From a checkpoint of a small transformer trained on Wikipedia.
Size: 14 layers, width 192, 6 heads of 32, MLP 768 ReLU, vocabulary 1403, 6.6M parameters.
Architecture: LayerNorm before each block, learned positions, biases, tied embeddings.
Training: a variant of Muon for these matrices, 168M tokens, 10242 steps.
MLP neurons of a small language model. Each row is named by its layer, matrix (up: input weights; down: output weights) and neuron, and shows model dimensions 80-175. Each number is 128 + 24 x the weight over its row's rms, rounded and kept within 0 to 255.
After each neuron's rows, "fires after" lists the tokens most often just before its 100 highest values on Wikipedia text that the model never trained on.

L6.up326 [117 135 127 148 143 157 163 131 174 144 136 114 123  96 130 105 150 127 185 154 128 123 167 140 141 167 148 140 100 131 129  72 121  69 110  90 130 122 144 115 137 141 115 142 103 122 119 135 144 123 139 107  72 130 154 148 104 126 100 116 132 122 172 156 103 131 136 133 112 173 113  95 115 108 114 134  98 140 107 139 144 146 151 151 129 151 117  93  96 115  68 106 121 122 117 145]
L6.down326 [156  76 138 160 135 137 152 126 115 118  90 145 103 146 168 146 137 130 123 179 172 132 115 138 139  94 109 132 150 130 118 122  93 124 125  99 105 125 112 111  98 154 146 115  94 152 140 132 195 121 125 172 152  78 113 105 164 116 135 112 145 134 125 128 163 120 125 106 117  98  94 131 142 170 152 118 139 158 148  89 153 116  99 128 148 105 121 108 107 125 145 134 107 139 135 108]
fires after: "n", " I", " N", "a", "f", "5"

L11.up481 [ 90  85 121  71 122 123 133 172 151 116 107 154 121 109 148 102 141 106 142 140 119 144 131 130 151 107 121 114 145 137 120  99  98 127 133 153 103 138  69 146 118 162 159 141 105  96  89 149  51 116 101 142 142 116 162 158 146 146 132 138 138 115 128  93  99  85 130 163 110  97 145 152 126 129 138 137 130 145 124 132 110 159 182  96 127 156 115 145  57 114 114 151 151 143 130 116]
L11.down481 [167 105 123 172 131 132 138 126 111 164 104 105 103 148 129 148 141 161 141 100  96 124 141 128  88 135 144 120 127 187 108 108 120  85 162 109 113 119 130 153 135 162 214  99 106 133 104 103 141 113 144 104 150 135 128 148 105 100 118 154 122 124 126 128 137 104 110 119 133 156 131 101 123 100 122 134 106 116 130 164 143 128  75 149 153 155 126  88 159 177 156 122 161 132 117 130]
fires after: "\n", " |", " F"

L5.up718 [122  94 126 101 145 146 169 158 153 117 127 119 142 154 133 119  99 116 140 122 145  88 142 113 127 121 142 119 168 117 131  55 116  98 116 150 139 147 117  99 105 163  83 100 125  91 150 141  85 125 129 136 146  85 137  75 104 149 124 167 157 130 112 125 143 133 168 118 127 166 146 120 104 187  84 110 135 128 144 148 103 145 134 123  98  93 166  96 133 171 183 135 134  92 130 161]
L5.down718 [166 144 156 137 134 172 132 143 149 133 124  92 112 143 110 121 100 121 145 145 112  99 139 143 130 134 156  96 149 111 147 125 131 113 103 138  91 117 174 134 134 115 113 117 141 111 104 153  99 150 167 111 122 138 143 135  97 107 112  94 108 118  99 126 167 132 132 113 132 165 154 163  68 121 147 119  86 142 122 150 158 137 144 147 123 118 175 121 116 112 126 155 167 140 113 121]
fires after: " loc", " m", " o", " am", " M"

L4.up101 [ 79 110 149 118  98 114 182 111  99 146  71 119 126 121 148 144 143 115 124 180 122 145 163 105 138 117 124 108 101 111  84 109 135 148 126 192  90 108  91 117 142 128 140 143 163  93  97 109 144 138 103 154 147 115 121 110 169 121 148 145 135 141 152 147 176 121 146  94 102 148 118  71  91 111 141 146  95 106 144 136 118 121 131 170 135 115 137 103 139 162 123 137 138 149 142 152]
L4.down101 [ 73 149 110  85 145 152  76 136 121 171 107 146 118  86 139 128 129 123 132 140 109 126 154 143 161 124 143 152 132  72 155 111 126 138 125 119 145 139 149 130 144 111 105 109 158 142 152 170 174 131 132 178 131 116 113 109  80 105 110 162 104 148 112 144 137 175 141 131 158 170 128 197 132 148 100 133 105 136 167 162 117 101 115 104 123 152 118 120 198 160  95 141 140 152 122 122]
fires after: " m", " d", " min", " t"

L6.up659 [100 158 115 114  84 105 128 132 104 141 114 136 151  86 143 126 154 104 102 105 105 123 104 120 127 102 165 149  67 112 115 161 100 183 126 148 130 179 123 132 164 129 142 142 115 145  79 116 152  91 147  94 105 134 114 129 121 170 120 149 167 141 136 147 160 147 115 151 136 113 138 119 164 109 145 112 145 172 126 102 139 121 153 124 132 151 164 154 107  89  97  71 131 125 132 140]
L6.down659 [161 122  64 123 167 136 152 147 134 157 143  82 116 196 149 136  56  97 128 140 138 143 127 108 129 160 137 132 148 131 150 111 146 137  85 107 133 104 113  97 134 142 148 124 140 106 118 121 168 139 100 152 148 100 122 129 133 117 132 123 122  73 143 144 126 144 104 130 156 138 127 127 113  85 147  86 123 136 128 160 145 166 138 106 158 127 133 135 121 127 117 123 167 150 114 135]
fires after: "a", "le", "i", "e", "o", "ol"

L9.up585 [118 167 167 122 114 157 114  72  95 156 136 147 115 153 149 166 139 121 104 129 133 134 144 134  89 137 159 100 146 112 103 161 129 145 124 118 114 101 114  93 123 144 148 149 122 120 135  96 117 149 156  78 107 155 139 126 108 146 123 110 125 154 172 156 114 154 120 137  75 155  99  49 127 120 119 158 119 107 106 141 147 140 165 125 120 120 117 124 103 146 123 178 116 144 126 149]
L9.down585 [142 123 122  92 142 106 126 115 138 123 124 118 110 126 117 105 132 159 146 120 117 127 127 101 123 109 139 136 106 134 164 154 100 149 155 149 124 132 115 151 117 106 124 143 110 168 101 129 116 140  97 141 104 111 122  94 124 150  97 125  81 142 108  78 139  97 115 145 113 143 142 130 131 113 111 143 102 103 116 160 140 159 165 100 157 147 128 168 127  94 142 107 145 155 142 126]
fires after: "st", " gr", "l", "s", "r", " Gr"

L9.up304 [ 75 133 140 140 166 105 100 124 136 116 112 134 123 103 131 153 106 134  89 115 135 139 136 141 146 109  90 134 135 144 104 132 126 141 144 148 183 148  88 180 118 143 138 155 135  94 168 190 112  94 146 194 141 151  79 198 104 116 109 124 147 122 102 109 103 101 129 159 111 109 113 110 173 114 105 116 108 147 124 139 160 127 153  82 137 136 115 160  72 101 138 150 126 123 152 134]
L9.down304 [147 154 154 129 129 130 142 156  97 135 108 102  85 173 130 144 108  87 145 142 103 162  96 116 152 151 134 130 156 167 112 101 135 141 110 114 125 119 137 133 159 190 130 139 122 135 114 144 134 136 159 141 119 155 150 102 108 139 115 148  88 150 135 121 145  97 154 153 132 116 111  83 136 167 132 121 153 128 107  89 187 183 113 128 123 142 118 124 135 129 115 111  94 134 122 138]
fires after: " s", " d", " p", " sup", " is"

L7.up337 [117 105 146 125  71 125 121 111 144 109 142 160 121 149 159 106 156 130 178  57 145 140 131 126 147 120 102 135 136 144  89 142  83 145 126 153 126 151  77 154 114 114 150 106 124  91 118 122  74 112 123 134 153 171 128 152 122 118 123 100 125 106 148 124 131 113 130  88 132 144 131 144 133 122 117 143 145 135 117 104 152 165 149 173 139 145 136 123  98 157  67 110 138 125  80 143]
L7.down337 [144 144 124 101 132 153 158 124 130 124 180  95 137 160 169 137 125 132 122 147 137  96 108 130 123 107  97 131 182 124 138 156 162 142 133 140 126 116 165 121 141 152 163 131 166 118 129  93  97 156 116 130 101  91 154  93 127 116 126 137 122  91 114 140 139  89  85 136 133 150 146 111 106 123 146 146  94 119 173 111 202  90 103 101 139 109 116  91 158 147 117 115 144 128 137 120]
fires after: "f", "ur", "ar", "ol", " F", "h"

L10.up336 [111 142 173  76  87 184 148 124 114 111 108 135 155 131 127 153 152  86 174  99 140 136 161 104 149 135  96  97 144 139 127 103 142 149 137 138 164  89  87 103 143 142 100 136 130 136 157 128 111 126 112 124 153 104 129 113 109 131 157 153 133 132 152  97 129 113 118 114 110 113  77 111  89 160 117 175 121  85 126 128 119 147 133 116 186 153 121 109 114 157 125 131 149 121 114 139]
L10.down336 [ 70  93 181  81 134 132 160 122 132 115 135 132 148 159 136 107 141 126 147 123 146  91 143 128 125 113  73 124 115 120 167 179 117 141 151  96 119 100 125 109 141 133 162 143 121 134 173 131  98 115 105 136 157 136 105 137 177 161  91 125 143 144 147 132 113 138 119 100 118  89 127 112 109 139 143 183 128 129 140 157 114 155 124 136 141 154 105 126 184 160 148 156  89 152  89  73]
fires after: " m", " c", " t", " |", "pl", " T"

L10.up536 [117 137 147 125 130 120 150 139 141 191 142 153 152  81 121 109 144 117 125 148 102 110 139 145 109 136 142 142 118 129  97 143 116 132 122 122 160 141 132 160 177  93 138  86 103 145 104 119 158 165 191  99 119  92 138 100 102 137 136 180 120 146 133 141 115 142 125 133  70 140  99  72 111 121 133 106 161 108 139 125 106 103 107 117  72 164 129  63 134 108 113 142 180 100 127 153]
L10.down536 [100 120  87 133 151 107 130 106 137 139 104 172 132  90 144 118 145 142 109  97 110 120 105 127 143 104 149  89 131 111 134 109 117  94 117 166 116 124 130 150 165 114  78 141  84 122 122 139  97 110 147 140 143 150 132 141 118 120 114 122  98 117 125 133 150 119 110 143  97  92 100 120 187 141 136 135 182 152 103 176 108 108 127 149 135 160 156 133 131 139  94 166 151 105 138 150]
fires after: "\n", "\"", "|", ")", "-"

L5.up477 [ 80 135  97 117 103 143  91 122 203 145 133 102 117 134 149 132 140 105 134 120 156 128 106 137 161 154 103 127 126 120 107  81 102 162 120  75 117 128 142 110 157 135 170 150 140 140 161  89 148 118 116  89  95 101 142  89 110 154  94  88 110 147 111 134 200  97 140 168 151 115 141  86  99 108 130 132 152 110 127 114 160 105 119 112  94 146 157 115 114 150 130 136  77 167 107 115]
L5.down477 [117 122 140 124  97  77 140 166 111 109 200 148 146 114 104 128 131 132 131 133 102 153 139 112 154 120 148 143 152  95 130 107 134 137 152 133 167 123 133 143 134 103 181 100  65 145  91 161 115 101 135 114 116 111 111 119 113 144  95 122 155  95 174 114 105 103 126 121 109 142 159 112 163 139 121 144 145 141 149 171 131 159 144 147 153  93 121 128 108 102 129 136 166 115  96  72]
fires after: " on", " of", " with", " for", " inter", " out"

L4.up682 [115 110 118 133  94 123 106 156 136 131 124 122  43 156 144 122 119 166 122 138 138 110  96 149 145 132 126 116  68 145 155 157  98 142 114 135 136 131  94 147 123 154 116 120 134  89 177 123 128 145 166 141 132 134  86 141 129 119 120  82 155 134 116 116  88 135 135 131 126 142 108 169 182 124 152 129 151 142 125 126 133 126 161 143 110  97 102 167 102  98 144 124 108 100  94 111]
L4.down682 [118 113 129 134 125 126 122 139 111  65 123 124 121 146 134 120 100 162 121  99 160 136 166 135 122 139 113  99 178 121 111 134 152 119 121  98 116 116 118 144  89 119 104 165 118 128 157 152  77 127 157 168 119 137 139 149 115  82 152 122 141  55 121 147 140 122 128 136 135 170 110 126 152 154 132 131 127 169 115 124 108 154 178  73 110 142 103 150 138 137 138 111 108 134 133 129]
fires after: " s", "s", " of", " S", " y", " for"

L5.up639 [127 110 135 107 157 144 123 107 115  99 145 131 114 104 165 151 149 164 115 155 109 129 138 157  94 165 139 135 157 130 110 140 163 119 127 123 130 115 149 148 112 120 128 159 152  97  82  80 144 143 149 133 179 127  52 130  99 171  58 132 103 129 152 151 151 151 130 110  85 148 133  92 116 136 121 120 165 139 116 179 127 142 113 153  93 116 138  89 150 113 120 155 106 108 106 159]
L5.down639 [124 108 172 124 135 145  96 132  99 162 115 142 123 151 181 106  91 107 132 181 146 134 116 114 116  86 142 127 121 135 165 105 134 128 154 122 103 108 105  98  87 112 131 123 120  91 114 134  99 114 159  95  94 141 129 151 131 119 103 174 128 121 145 118 127 178 165 129  83 145 111 142 161 122 168  81 164 131  94 133 127 119 141 143 146 119  87 137  94 113 144 137 123 145 158 107]
fires after: " pr", " l", " ra", " gr", " h", " Gr"

L6.up558 [143  59 128 136 143 115 143 135 122 155 133 114 151 120 139 141 125 135  81 112 115 142 123 120 138 166 113 163 137 136 136 152 133 122 124 131  91 109 107 181 129 129 164 115 137 110 192 132 115 108 150 149 187 134 109 169 130 113 114  71 125 123 149 152  74 108 123 125 146 102 133 135 128 172 108 149 105 133 113 117  87 158 142 174 150 128 105  96 114 132 185 146 117 120 121 111]
L6.down558 [125 117 108 160 180 166 106 145 123 118  72 144 116 113  85 147 168 103  99 124  88 161 141 142 115 140  98 135 155 105 145 163 128 134 119 116 100 153 103 140 134 148 138  70 131 138 127 140 128 110 142 178 150 165  97  97  91  98 114 123 128 142 125 112 101 130 153 138 124 110 118 156 154 142  98 106 139 121 128 137 142 112  94 130 169 133 141 131 116  94 136 113 146 194 124 166]
fires after: " d", " was", " were", " D", " been", " p"

L5.up63 [125 134 147 109 114 133 114 155 144  93 123 136  70 154 123 173 130 125 115 125 147 104 157 133 139 123  86 122 106 111 146 122  98 112 126 147 130 164 137 153 137 133 106 138 117 117 113 112 109  87 142 131 141 134 156 138 153  86 131 104 136 175 159 173 142  95 109 105 116 146 158 113 102 141 143 162 128  86 114 102 133 162 138 195  96 123 110 115  81 111 109  98 176 106 133 136]
L5.down63 [133  92 131 155 126 168 121 114 122 154 157  96 149 107 104 130 126 138 155 142 132 153 162 113 122 109  99  64 121 120 107 125 146 131 131 127 196 106 144 133 105 155 129 128 101 146 118 105  99 154 142 154  96 109  83 170 158 131 131 143 174 128 132  85 149 153 151 154 155 149 112 133 112 143 132 102 152 113 134 128 174  82 167 138 118 134 176 166 139 120 129 154 113 126 117 128]
fires after: " f", " T", " l", " F", " w", " n"

L4.up176 [107 118 169 108 128 117 126 130 101 159 135 140  94 149 142  82 138 106 105 116 137 130 108 160 208 152 119  83 163 112 125  94 121 121 154 148 139 107 130 145  50 120 134 111 155  85 128 170  71 141 116 117  75 149 153 148 150 140 146 140 129 142 147 138 128 137  84 141 137 153 107 109 147 109 106 131 163 153 101 135 110  99 117 111 120 124 127 159 161 170 164 132 121 103 169 159]
L4.down176 [115  66 151 153 107 140 129 103 131 162 164 101 154  95 136 148 111  95 107 172 115 133 125 144  89 130 147 130 139 146  82 114 133 112 155 169 166 170  99 172 156 149 134 135 142 150 131 163 133 145 119 138 120 122 131 145 147 136 125 117 129 128  81 133 153 115 127 137 138 122 100 139 133 151 138 105 140 106 127 151 134 135 132 125 168 120 160 135 112 160 129 181 165 148 156 108]
fires after: " m", " M", " the", ")"

L10.up244 [171 117 140 119  97  83 125 135 115 135  90 132 120 123 138 137 184 118 164 141 133 116 152 146 131 102 127 134  86 115 117  73 155  88 142 131 110 130 158 142  87 104  93 122 171 147 147 116 114 155 116 119 192  91 116 158 117 144 121 172 140 130 140 144 114 110 140 159 150 120 121 148 106 124 143 135 103  97  93 132 125 107 151 135 134 135 164 129 117 136 122 139 146 141  93 150]
L10.down244 [124 149 121  97 101 156 152 142 160 143 135 135 134 123 161  93 133 121 115 134  61 125 118 101 167 124 113 140 134  68  97 121 145 132  89 115 172 103  98 132 142 136 139 104 113 119  89 177 157 157 148 109 121 115 115 152 127 120 115 136 125 116 126  91  81 131 106 141 151 121 164 162 131 113 131 126 107  87 174 136 152 165 179 109 150 118 143 145 130 129 135 164 160 115 148 124]
fires after: " ", " d", " as", "am", "im"

L6.up634 [100  83 133 109  81 132  80 133 123 123  92  99  86 101 122 144 108 171 118 137 139 140  99 109 127 106 157 127 123 124 141 126 130 116 134 118 173 141 152 132  89 117 101 123 128 120  99 106 134  86 146 136 147  92 215 143 141 166 123  93 141 112 144  96 139 159 128  69 129 131 137  99 139 155  99 128 160 116  94 143 122 106 166 103 123 114 151 148 142 123 117 121 112 143 109 130]
L6.down634 [143 140 152 122 127 135 130 141 130 100 114  79 116 130 113 132 117 138 108 157 107 124 125 165 163 140 117  93 106 155 132 160 119 155 166 148  99  93 132  91 101 196  93 150 131 126 119 110  71 110 112 124 171 120 114 139 151 169 158 138 118 140 118 144 103 135 172 135 129 143  99 142 129 145 165 102 132 144 135 141 159 121 126 128 136 106 135 106 152  93 162 133 156 108 136 121]
fires after: " c", " an", "er", "c", "y", " h"

L6.up33 [128 154  95 155 131 129 110 131 152 129 108 133  89 127 132 141 107 137 112 132 118 104 123 113 118 125 142 135 173 124 176 167 103  67 101 132 130 106  89 146 149 121 149 108 148 108 166 132 115  98 133 161 108 101 142 131 154 100 148 125 119 158 143 144 133 115 145 101 139 102 113  88 143 136 110 115  98 161  97  88 149 142 127 199 146  96 121 166 137  70 136 100 125 132  94 116]
L6.down33 [ 91 114 109  93 117 141 143 141 121 104 138  94 112 152 151 138 147 119 112 126 117 152 149 107  69 129 160 104 143 106 156 138 102 148 126 140 127 159 132 130 141 123 103 122  89 117 167 140 120 136 114  66 136  99 180 158 141 164  97 121 145 160 106 136 136  87 136 149 157 105 118 154  86 118  87 151 159 135 111 145 144 147 127 177 143  87 147 127 128 131 117 129 159 132  97 123]
fires after: " f", " p", " d", " F"

L7.up295 [104 135  89 134 147 127 163 102 105 143 104 131 106 126 121 138 132 141 127 156  71 105 136 141 111 145 144 129 126 121 111 164 115 161  85 119 141 148  96 101  90 157 110 135 111 129 106  71 169 153 129 110 120 148 135 157 150 164 104 101 155 146 169 135 172  92 116  88 114 129 135 124 158 161 167 145 132 125 115 126 118 104 142 143 111 128 146 161 100 118  94 154 139 113 145 127]
L7.down295 [126 172 139 128 148 102  93 107 131 110 118 126 130 137 104 119 147 155 157 163 128 160  83 112 144 147  87 140  90 125 162 119 122 138 121 105 111 187 127 114 110  89 131 170 176 132 146 157 113 126 129 150 101 113 117 148 103 150 153 137  95 112 102 163 115 117  76 143 141 133 121 139 135 196  86 150 152 102 123  95 121 147 176 117 153  95 143 111 149  77 146 136 182 123  92 112]
fires after: " st", " St", "r", " pr", "st"

L9.up573 [134  88 140 123 118 139 124 167 148  97  81 149 136 150 137 119 169  67 169 132 115 118 142 154 130 131 121 140 198 122 139  75 172  79 127 139 164 120 153 108  92 107  87 132 101 117 122 149 114 139 137 127  98 157 136  90 103 177 138 123 123 142 141 109  98 116 149 111 164 114 108 113 134  84 108 149 115 104 108 143  81  64  97 153 130 141 117 115 123 116 125 155 134 125 134 147]
L9.down573 [158 111 116 141 124 135 154 119 126 113 113 125 113 135 161 161 109 142 111 151 119 137 111 118 117 112 126 149 139 127  99 151 165 175 121 105 110 186 128 157 163 148 135 155 121 110 128 131 104 153  70 149 142 133  97 114 108 107 141 114  99 136  90 124 144 159 166 101 159 122 113 145 101 168 135 107 118 141 121  99 122 131 140  90 159 115 166 126  94 121 122  78 172 118 122  89]
fires after: " M", " m", " am", "em", "m", "M"

L7.up707 [117 128 155 148 128  95 127 109 136 150 112  87  78 136 108 168 159 131 145 115 139 135 136  92 116 145 133 105 149 103 128 157 132 151 113 128 150 153 108 192 138 133 141 124 146 118 107 104 161 107 172 155 143 103 130 170 142  92 104 131 128 126 151 128 128  88 152 154  77  80 114 141 180 133 163 128 100 118 101  93  93 110  74 118 130 156 126 132  90 129 138 122 117 104 117 146]
L7.down707 [124 148  99  91 144 135 135 159 121 100 137 171 133 100 124 121 147 149 130 110 187 143 150 140 166 174 138 122 137 129 119 138 137 138  77 116 142 125 121 121 117 151 118 103 140 106 150 139 133 151 107 127 121 139  99 111 130 101 110 121 126 137  93 107  92 136 127 113 104  86 127 154  97  53 125 135 147 134 127 126 173 107  99 129 159 125 136 149 101  85 127 105 132 139 125 149]
fires after: " s", " d", " to", " p", " a"

L4.up427 [163 100 125 129 147 155 116 123 146 115 156 104 162 122  83 135 101 150 155 158 122 125 135 129 136 102 121  87 112 134 126 138 164 128  92 128 106 114 115  97 166 181  95 138 136 128 111 141 130 146 117 153 111 139 124 173 118 147 177  91 115 128 150 134 158 110 149 105 143 125 130 101 151 107 144 101  77 167 137 151 157  97 117 146 146 153 110 108 153 114 131 148 138 127 139 121]
L4.down427 [142 134 133 122  93 118 150 122 110 149 100 140 132 147 121 112 166 116 121 135 114 125 125 150  91 107 142 164 169 130 118 170 108 159 118 131 157  89 110 144 125 171 147 124 118 132 114 154 139  81  96 131 147 124 122 113 129 134 111 141  97 113 139 145 126 107 196 113 112 139 116 129 152 156 110 140 116  67 171 127  91 168 126 117 142 139 166 198 115 155 130 104 116  81  98 108]
fires after: " F", " f", " c", " Un"

L5.up77 [167 143 148 149 149 151 160 127 143  91 102 174 139 147  98 150  87 124 107 151 131 128 154 160 129 175 130 128 120 114 137 111 103 106  95 123 112 173 125 114 124 166 146 148 138 129 103  87  72  79 100 121 135 148 114 121 172 138 153 137 120 102 172 146 131 138 114 130 102 138 105  84 124 129  98 127  98 117  77 106 120 127 111 115 110 126 167  71 160 129 126 139 117 137 135 152]
L5.down77 [175 122 115  63 110 110 138 100 120 118 118 125 161 116 154  90 131 131 156 123 169 169 131 117 139  99 120 139 119 140 133 119 157 120 128 137 118 108 157 115  79 143 173 114 113 133 154 111 139 189 122 148  77 129 123 124 170 107 151 135 148 109 131 119 125  97 115 100 147 118 153 130 101 138 101 161 124 101 113 130 152 150 150 135  96 129 134 136 136 110 107 191  98  99 116  77]
fires after: " f", " F", "ur", " 6", " 5"

L4.up713 [ 89 154  98 117 125 166 118 130 146  80 143 148 149 132 149 149 163 141  95  65 140 100 113 161 145 100 133 150 114 122  96 110 171 112 113 127 138 124  92 109 157 107 133 129 149 133 145 128 136 129 115 121 155 154 165 100 146 147 100 122 134  97  55 142 113 137 138 140 169 112  90  95 167 141 104 154 135 128 146 115 127 122 150 148  73 151 126  85  84 158  87  95 117 124 127 104]
L4.down713 [148 168 145 115 145 119 120 106 156 154 191 106 168 113 135 118 111 113 127 116  90 156 171  90 160 150 154 100 135 135 134 108 119 123 130 138 141 132 141 163 116 120 109  98 125  90 131 106 122 126 132 100 124 109 108 108 166 103 153 128 129 136 125 174 124 134 111 100 110 156 126 128 134  92 121 128 122 171 163 166 154 129  93  88 128 110 156 163 145 123 146 140 105  96 106 114]
fires after: " on", "t", " with", " On", " for"

L4.up715 [151 135 141 125 129 169 123 125 122 174 134  93 105 112 122 117 109 147 159 117 114 128 141 103 104  95 161 111 104 122 146 117 145  60 116 126 113  75 104 126  83 115 142 132 115 113 112 100 112  99  83 153 122 106 148 115 125 145 160 111  90 137 130 120 108 113 143  86 146 146 137 108 172 136 114 138 110 151  89  99 163 117 148 179 130 149  96 140 117 129 104 119 177 121 117 103]
L4.down715 [141 155 190 110 126 142 142 118 121 103  78 140 125  81 104 136 150 124 148 109 150 132 140  92 152 126  94 144 102 119 117 133 101 144 157 167 107 130 131 127 125 131 104 116 158 142 124 155 108 150 134 115 127  74  88 158 126 120 137 141 133  98 154 144 193 113 158  97  94 139 129 102 140 101 143 147 147 111 160 142 141 119 160 167 146 174 143 145 132 107 129 110 138 107  83 117]
fires after: " F", " f", " a", " N", " I", " e"

L5.up445 [119 149 183 105  83 147 134 155 116 158 109 158 191 125  68 157 186 158 149 141 114 103 110 133 127 171 151 144 114 130 147 105 101 156 100 152 111 104 132 159 141 128 125 139 135 121 107 170 143 116 125  91 118 153 103 151 116 152 118 125 146 134 161 122 148 122  98 139 115 135 129 113 129 127 134 140 146 119 133 115 114 114 107 164 113 111 128 145 140 123 108 137 126 129 133 149]
L5.down445 [171 145 119 117 120 122 138 131 102 141 119  86 146 132 162 148 117 120 176 137 162 150 160 136 114 201 162 138 101 100  84 118 110 135 147 129 122  49 149 107 123  98  74 104 125 184 106 145 107  72 133 159 148 131  70 115 147 106 138  94 158 113  91 135 101  90 133 159 116 121 122 128 126 148  89 131 142 153 107 110 128 127 141 129 138 132 107 147 109 150 146 120 149 108 114 146]
fires after: "i", "a", "d", "ad", "ra"

L6.up637 [ 90 143 134 158 107 126  94 148 126 139  74 158 111 135 143 104 155 128 111  64 122 123 162 162 148 157 124 141  96 140 129 129 121 128 122 132  90 128 126 118 118  72  83 132 117 126 110 130 145 152 140 111 134 105 140 124 127 154 191 189  98 154 134 177 153 126 125 144 149 119 143 121  98 106 129  97 136  98 158  97 102 107 154 111 127 107 151 109 103 140 113 145 123 137 132 159]
L6.down637 [149 108 159 144 148  70 126 149 117  82 104 110 127 125 101 134 145 152 146 113  82 150 124 130 132 139 168  99 148  99 107  80 108 105 131 169 158 116 144 170 112 144 104  93 134 152 120 124 133 161 174 111 118 119  86 132  94 137 132 107 153 122 166 118 112 143  95 151 132 136  97  83 118 122 121 132 141 131  95 133 123  93 125 180 167 118 167 138  92 117 161 150 103 152 123 128]
fires after: " d", " m", " v", "im", "om"

L6.up153 [ 92  81 151 129  96 117 140 106 135  98 108 108 139 107 103 120 105 126  69 145 143 140 131 155 116 136 112  92 137 103 136 124 116 141 161 165 131 128 169 142 154 148 100  95 145 117 144 146 132  69 128 134 133  88 108 145 106 103  97 132 132 111  85 141  68 139 128 136 117 117 121 119 150 154 140 114  96 166 115 117  94 117 116 105 148 135 138 109  99 163 126 122 111 158 145 143]
L6.down153 [ 97 131 112  95  89 159 144 124  81 106 132 107 137 102 109 141 153 110 118 101 120 100 149 139 169 208  98 102 123 130 139 126  92 136 139 154 129 126  96 138 124 163 120  95 111 132 131 140  95 124  99 155 114 120 130 115 165 165 106  98 163 131 111 127 120 136 129 118 156 129 141 167 165 147 107 182  97 167 104 130  89 143 121 149 111 100 112 130 138 126 146  77 150 113 100 111]
fires after: " a", " s", " g", " is", " e", "ge"

L7.up103 [119 144 109 112 124 102 161 143 192 105 138 109 105 137 122 119 162 137 160 137  85  79 120 118 136 132 103 156 108 135 116 126 118 119 104 144 144 142 119 122 165  96 107 100 152 136 117 108 123 129 136 111  96 116 129 119 137 124 142  80 120 150 144 157 123 114 123 131 166 108 102 120 150 134 168 154 135 147 130 105 150 118 137 121 143 166 138 155 109 125 134 119 114 116  81 164]
L7.down103 [132  93 146 121 191 107 122  92 131 151 126 136 150 156 113 146 132 151 108 152 106 132 149 127 118 116 113 108 111 132 114 127 183 168 131 154 179 108 148  48 136 139  94 129 156 142 132 129 121 146 108 136 111 153 136 122 159 124 133 123  74 117 149 106 132 139 143 163 108 145  88 135 123 125  94 110  76 101 157 178 145 161 130 118 140  87 123 147 148 132 106 136 170 134 110 106]
fires after: " |", "u", "a", ";", "i", "ru"

L5.up656 [150 134  99 133 111 140  90 127 145 150 140 130 128 103 143 108 158 145 108 110 140 170  88 161 136 123 123 110 100 155 163  86 113  91 122 115 114 109 130 116 138 130 123 127 117 113 108 130 159 104 141 105 119 130 154 133 165 161  93 109 117 146 123 123 123 122 140 123 197 101 144 116 129 127  95 128 162 133 137  98 147  91 130 127 120 169 119 130 120 109 148 123 126 114 112 119]
L5.down656 [114  86 147 130 131 141 137 126 144 128 114 102 106 114 162 106 110 154 142 107 124 105 144 137 100 164 143 104 127 155 107 131 156 201 144 139 129 138 122 135  95 148  74 121 126 143  75 114 137 120 115 150 144  94 123 114 119 121 110 156 110 135 135  83 112  81 146 106 141 131  60 134 142 148 125 143 129 174 103 115 114 130 151 195 133  95 135 171 171 104 166 144  99 110 121 140]
fires after: " =", " Al", "c", " pl", "er", " Sc"

L9.up199 [ 93 121 129 156  99 145 121 128 121 135 104 106 110 111 162 161 164 156 118 116 109 194 128 121 110 159 132 144  97 127 121 140 170 124 135 138 113 113 151 142 161 132 104 103 132 147 119 143 121 160 115 134 126 149 145 156  99 125  97 102 177 131 104 129 111  97 141 100 146 121 127 138 128 144 103 113 150 100  83 123 119 109 171 108 149 128 139 159  75  61 163 157 104  70  86 125]
L9.down199 [ 60  94 110 151 167 140 154 117 148  88 105  99 114 177 116 124 151 138 125 127 134 125 138 140 116 133 171 141 130 131 137 144 119 113  91 150 112 173 145 117  90  93 121 151 125 177 133 111 113 143 142 145  86  92 133  98 152 120 114 145  85 155 120 129  77 109 114 115 126 107 126 127 101 118 121 136 111 177 109 145 106 181 128 125 148  95 133 147 154 116 147 114 155 193 153 116]
fires after: "s", " s", "ch", "b", " S"